MLP neurons of a small language model. Each row is named by its layer, matrix (down: output weights) and neuron, and shows model dimensions 176-239. Each number is 128 + 24 x the weight over its row's rms, rounded and kept within 0 to 255.
After each neuron's rows, "fires before" lists the tokens most often just after its 100 highest values on Wikipedia text that the model never trained on.

L10.down129 [102 150  98 134  81 140 130  86 129 127 121 135 116 113 129 175 106 122 119 102 120 156 144 130 135  85 136 172 149 145 139 104 133 156 130 123 130 136  91 142 115 118 102 108 138 106 126 122 144 153 142 113 114 111 143  89 137 117  92 109 130 145 140 114]
fires before: "m"

L10.down628 [127 112 142 125 123 105 150 163  87  84 137  91 123 121 149 150 132 127 115 121  92 142 115 116 160 117 139 162 142 133  78 152 116 146 116 139 148 141  94 142 130 158  70 114 124 128 115 122 133 153 110 131  64 108 123 143 170 116 159 147 109 146 136 149]
fires before: "0", "4", "8", "2", "3"

L7.down988 [167  94 148 134 116  76 120 113 156 106 130 131  99 144  96 159 172 136 117 121 122 100  93 111  90 115  86  97 104 150 148 147 107 123 109 100 138 132 142 135 134 134 148 143 116 159 159 134 165  96 155 100 166 102 133 124 151 140 140 133  93 142 131 157]
fires before: " ", " of", " the", " f"

L2.down305 [154 137 127 149 137 107 118  98 168  96 115 119 141 115 103 160  94 134 126 139 126 154 131 114 103 165 122 141 162 119 165 109 141 110 118 158  84 169 128 114 167  82 109 155 181 122 182 109 136 128 146  97 136 110 152 177 148 150 127 171 151 101 132 192]
fires before: ":", "t", " of", " on", " in"

L2.down80 [103 139 164 171 157 157 139 146  94  73 158 146 138 116 128 130 145  85  97 132  95 124 142 119 130 147  99 110 135 103 133 150 167  73 137 106 104 114 136 139 102 125  78 186 132 114 116 149 102 114 108 117 146 104 142 162 117 129 129 154 131  93 117 148]
fires before: "g", "ch", "my", "t", "ts", "m"

L7.down749 [111 145 140 131 151 107 129 115 138 112 121  98 136 107 130 128 113  84 121 104 111 128 140 146 164 123 135 120 167 155 126 106 140 104 131 135 119 117 124 132 128 160 116  90 106 136 137 145 122 123 126 151  70 159 164 151 120 168 129 134 153 134 161 132]
fires before: "al", "8", "3", "6", "5", "1"

L9.down983 [111 148 106 165 113 123 149 139 124 105  93 139 116  85 109 126 166 124  97  97 134 102  93 147 138 116 144 135 114 159 197 113 186 109 117 111 157 149 122  95  97 123 105 129 118 119 132 150 161 137 156 148 116 144 176 113 153 117 139 154  93 108 150 149]
fires before: " the", " a"

L2.down648 [158 137 136 114 158 147 113 107 156 161 139 100 135 113 129 112 127 123 172 114 125 134 122 120  82 133 143 158 152 113  99 103 110 114 162 131 103 166 126  93 109 107 108 130  86 136 163 153 104 128 122 157 129 106 110 134  89 159 145 130 155  92 112 158]
fires before: "y", "el", "ge", "d", "en", "ern"

L5.down821 [109 139 147 135 124 109 122 113 121 170 121 157 118 127 153 103 106 142 131 168 154 137 124  72 115  83 110 179 110 125 101 133 141 110 120 159 115 151  98 144  87 122  96 201 122 133 145 124 127 133 140 106 142 114 131 146 166 109  83 144 106  95 121 140]
fires before: " |", " (", ".\n\n", "s", " and"

L9.down927 [111 136 131  89 164 103  78 134 115 126 143 109 111 139 127 149 138 135 139 117 121 143 127 145 119 141 112 136 156 131 132 117 122 136 107 127  90  91 165 143 140 149 125 147 137 148 135 159 111  95  97 108 127 209 141 127 151 159 185 146 109 107 109 161]
fires before: "o", "ic", "ia", "a", "A"

L2.down278 [132 105 156 136 115 143 119 141 130 134 134 132 107 143 141 133 129 147 156 118 122 144 102 142 117 131 143 106 141 121 141 111 135 167 116  90 185 144 154  99 130 126 142 196 184 134  73 131 172 149 144 147 104 117 116 134 154 137 162 129 116 154 150 133]
fires before: "cess", "ce", "ation", "ts", "est", " |"

L2.down416 [167 106  90 120 102 149 146 136 137 105 100  96 153 142 167 114 162 125  94 149 157 175 133 140 104 154 119 111 161 102 111 116  93 144 120 104 124 104 120 137 130 113 115 158 145 133 113 123 154 159 161 192  74 117 130 145 111 150 155 125 122 136  76 144]
fires before: "2", "0", "3", "4"

L9.down487 [139 118 144 142 165 108  94 130 133 146 132 130 144 118 133 123 102 161 133  94 144  94  67 105  79 156 148 150 141 173 174 100 122 154  81 160 109  87 147 119 150 143 112 119 129 121 116 112 107 132 106 148 147 111 127 133  96  98 136 143 106 158  96  70]
fires before: " to", " his", " its", " the"

L10.down749 [118 147 173 151 130 158 151 168 142 124 113 120 160  72 135 124 137 107 111 104 162 128 112 168 118 128 133 104 110 180 120 119 136 145  93 127 123  95 129 147 181 118  95 160 133 139 126 101  97 152 125 120 127 144 156 105  84 120  89 116  98  77 143  94]
fires before: " a", " an", " the"

L4.down591 [154 151 126 132 179 166 186 112 114  92 159  99 148 100 116 151 120 149 134 131 166 156 134 142 122 142 129 134 174  90 138 152 130 133 124 117 116 111 104  79 152 108 146 128 129  92 146 123 130 171 142 131  88 136 127 176 119 119 162 121 141 147  90 153]
fires before: " |", " ", "2", "4", "3", "0"

L7.down713 [138 125 119 114 105 110 115 128 111 134 151 157  84 173 138 157 127 144 128 162 121 113 100 144 147 137  72 127 150 149 137 169 121 139  98 124 136 148 108 136 143  98 125 166 123 115 156 160 134 150 177 119 135  80 134 124 177  92 109 128  95 122 121  78]
fires before: " ", " the", " A", " I", "\n\n"

L5.down919 [143 118 126 157 167 163 128 116  85  68  97 162 173 138 146 141 142 112 128 130  83 107 155 147 151 125 112 144 113 141 110 161 156 104 143 127 131 114 135 155 112 133 105 120 133  97 160 113 176 142 126 162 114 138 143 138 116 152 148 180 138  95 126 156]
fires before: " ", "g", "t", "a"

L4.down598 [123 133 152 144 152 102 108 137 123  50 135 119 116 135 109 125 126 141 167 158 116 124 120 108 125 145 112 135 145 106 126 118  97 113 118 136 102 119 156 137 144 110 158 125 145 158 143 136 121 103 124  96 167  90 105 182 163 141 173 170 101 109  96 142]
fires before: "as", "t", "a", "ic", "ad"

L9.down504 [145 147 131 101 129 138 141 158 139 123  97 106 108  69 138 155  98 141 129 159 170 150 136 137 100 142 138 156 137 165 163  67 146 116 101 132 136 161 130 130 154 132 100  98 114 152 137 126 183 169 108 115 111 133 117 105 107  98 122 125 124 145 119 104]
fires before: " a", " well", " the", " of", " part"

L7.down151 [140 147 162 112 131 163  85 186 130 120 112  89 145 138 136 153  79 105 157 152 140 107  90 150 111 135  96 167 151 128 164  49 133 140 145 119 124 121 126 113  96 137 138 110 118 147 129 116 117  89 134 149  80 126 123  99 125 143 146  72 133 106  98 124]
fires before: "ed", "ition", "es", "ions", "it", "or"

L9.down568 [108 165 101  97 116 113 102 121 122 119 110 142 113 125 142 155 120 147 143 128 115 138 169 162 112  92 130 126 140 139 130  72 101 141 117 118 162 143 160 105 116 132 165 114 137 108 148  80 162  73 126 107 135 149 137 122 131 136 108 140 136 113 108 130]
fires before: "ition", "it", "ited", "ict", "uc", "m"

L10.down1002 [167 129 132 110 142 107 152 122 162 109  95 124 128 113 104 113 147  97 124  89 119 167 148 124 132 158  64 135 143 112 193  84 101 105 119 135 130 127  87 120 137 133 150 150 144  91 138 136 103 139 133 146 141 137 142 162 131  93 131 154 103 134 112 117]
fires before: " in", " on", " to", " with", " for"

L5.down733 [ 88 144 131 155 123 127 130 105 146 107 130 110 112 113 149 139 120  97  90 137 128 146 160 132 125 125  85 148 147 107 109 158 126 140 129 126 148 167 160 127 140 112 154 154  83 156 167 138 146 152 153  99 141 138 106 162 138 154 149 148 102 154 115 176]
fires before: ":", " |", "on", " of", "rid", "\n"

L9.down66 [115 128 163 148 136 151 116 133 115 105 160 139 112 155  93 163 149 126 153 116  96 150 126 103 135 118 152 128 127 177  93  85 124 157 116  96  81 143 140 108  97 141 110 158 114 119 111 118 137 161 163 108 171 128 108  89 145  27 112 104  99 106 144 101]
fires before: "s", "ural", "ure", "\n", ",", "ive"

L5.down316 [115 103  71 137 121  97 100 154  84 145 158 113 121 144 142 112 147 144 111  87 141 141 131  98  99  98 100 134 129 136 102 124 149 135 129 135 137 164 176 183 122 115 163 119 126 143  98 142 141  83  87 155  70 137 127 143 172 126 120 124 123 122 119 156]
fires before: "a", "en", "ast", "i", "an", "ac"

L10.down826 [ 90 135 140 101 144 140 114 121 144 122 118 117 118 123 133 130 132 122 180 129  93  90 133 122 101 128 126 107 161 134 118 115 162 155 119 149 130 100 136 124 103 155 147 126 128 124 137 108 101 120 126 116 106 165 152 115 133 118 139 111 120 129  98 133]
fires before: "ed", "s", "es", "ing", " in", " the"

L2.down97 [126 143 133 142 109 112 109 125 159 128  75  67 149 157 164  78 108 118 170 123  98 122 122 137 156 100 151 122 130 128 130 112 129 124 139 100 141 172 108 113 112 123 122 132 110 125 163 106 132 119 132 141 113 145 111 131 121 107 160 139 162 140 131 140]
fires before: "en", "ated", "th", "am", "y", "ak"

L9.down979 [ 85 112 119 114 141  99 127 125 116 104 130 139 142 109 145 111 147 121 133 137 119 106 151  98 136 123 146  89 177 141  95 112 129 108 119 139  82 133 115 109 145 125 169 120 113 117 138 143 151 153 143 147 176 134 110 136 113 114 131 119 127  94 129 128]
fires before: ",", "ay", "s", " -"

L2.down450 [140 117 106 113 209 124 111  86 112 128 109 131 156 139 142 128 137 104 150 108 114 124 145 131 125 159 118 137 148 134 123 144 139 111 133 140 132 135 111 151 108 144 152 121 117  99 130  89 142 118 129 149  77 164 175 135 124 111 117 136 125 122 122 124]
fires before: "s", "ed", "ing", "ter", " on", " and"

L4.down308 [121 140 139 131 127 159 125 120  83 140  69 145 153 154 143 108  89 160 163 123 106  88 141 140 127 109 111 128 112 144 122 109 148  88 116 153 111 122 135 163 101 135 152 150 125 118 112 113 106 120 125 111 147  98 128 139 135 146 170 142 115  88 156 143]
fires before: "ch", "t", "my", "ical", "m", "g"

L4.down517 [131 147 146 120 129 109 126  97 105 113 124 153 146 177 130 119 103 134 153 122 105  91 165 146 128 108 130 129 137 112 119 146 117 130 157  84  93 139 132 155 165 143 164 114  93 104 137 121 122 110 174 107  82 109 132 128 125 178 111 119 149 151 125 106]
fires before: "er", "on", "o", "n", "ance"

L9.down536 [104 145 125 130 117 139 127 151 144 134 103 170 132 108 131 101 164 119 117 114 134 104 161 158 167 121 113 136 121 171 135 132 171 133 144 129 173 107 149 129 104 144 189 131 121 130 147 182 149 122 181 160 142 150 114 130 101 111 140 121 140 162 183 107]
fires before: "ial", "if", "ames", "o", "ific", "on"

L2.down964 [ 93 122 123 113 133  78 142 139  54 133 120 143 120 124 138 141 157 171 130 100 136 135 135 153 117 110 147  90 143 115  92 168 162 143 151  74  97 100 137 113 125 170 164 127 130 158 131 101 125 116 136  94 117 121 134 104 134 154  81  80 176 161 129 103]
fires before: "er", "us", "in"

L10.down1010 [133 129 111 190 106 109 101 165  98 142 128 172 118 117 129  78 111 128 103 153 133  85 142  89  90 133  93 116 163 151 107 120 105 142 162 147  84 149 154 156 153  98 114  84 107 162 108 124 104 133 157 126 148 133 114 138 139 115 131 147 100 138 149 130]
fires before: "a", "an"

L2.down69 [115 171 142  99 135 145 128 183 124 131 151 118 117 143 156 119 101 146 149 152  90 146 142 117  95 132 125 114 135  97 150 118 126 129 155 147 118 126 149 110 120 149 123  74 156  88 134 157  96 152 125 136 116 169 120 124 145 132  97 137 130  99 140 141]
fires before: "ed", " /", "ing", "y", "er", "it"

L10.down836 [159 127 131 104 164 149 143 124 149 152 125 142  92  76 135  76 119 166 172  95 177 125  90 140 159 122 147 124 109 160 187 116 181 134 112 154 169 123 111 121  89 116  97 117 111 120 113 121 129  85  94  98 120 134 167 124 114 127 132 141 139 146 122 128]
fires before: ",", " as", " the"

L7.down488 [162 113 127 113 162 108 125 163 156 139 133 118  83 137 143 120 102 131  94 153  93  94 107 118  83  92 107 136 148 109 150 166 110 148 115 137  75 111  94 205 125 113 146 137 144 133  86 100  95 126 138 116 132 131 174 153 142 108  96 148 118 123 133 128]
fires before: " |", ",", " (", "\n", "."

L4.down955 [139 128  68 105  86 131 137 132  97  92 139 141 112 158 126 128 115 114 144  96 102  95 120 133 150 108 174  85 149 157 145 127 135 196 105 115 113 155 126 107 147 156 117 123 135 155 138  85 175 135 162 162 105 109 148 144 111 106 129  92 133 159 161 156]
fires before: "ation", "ut", "ing", "e", "ce", "ions"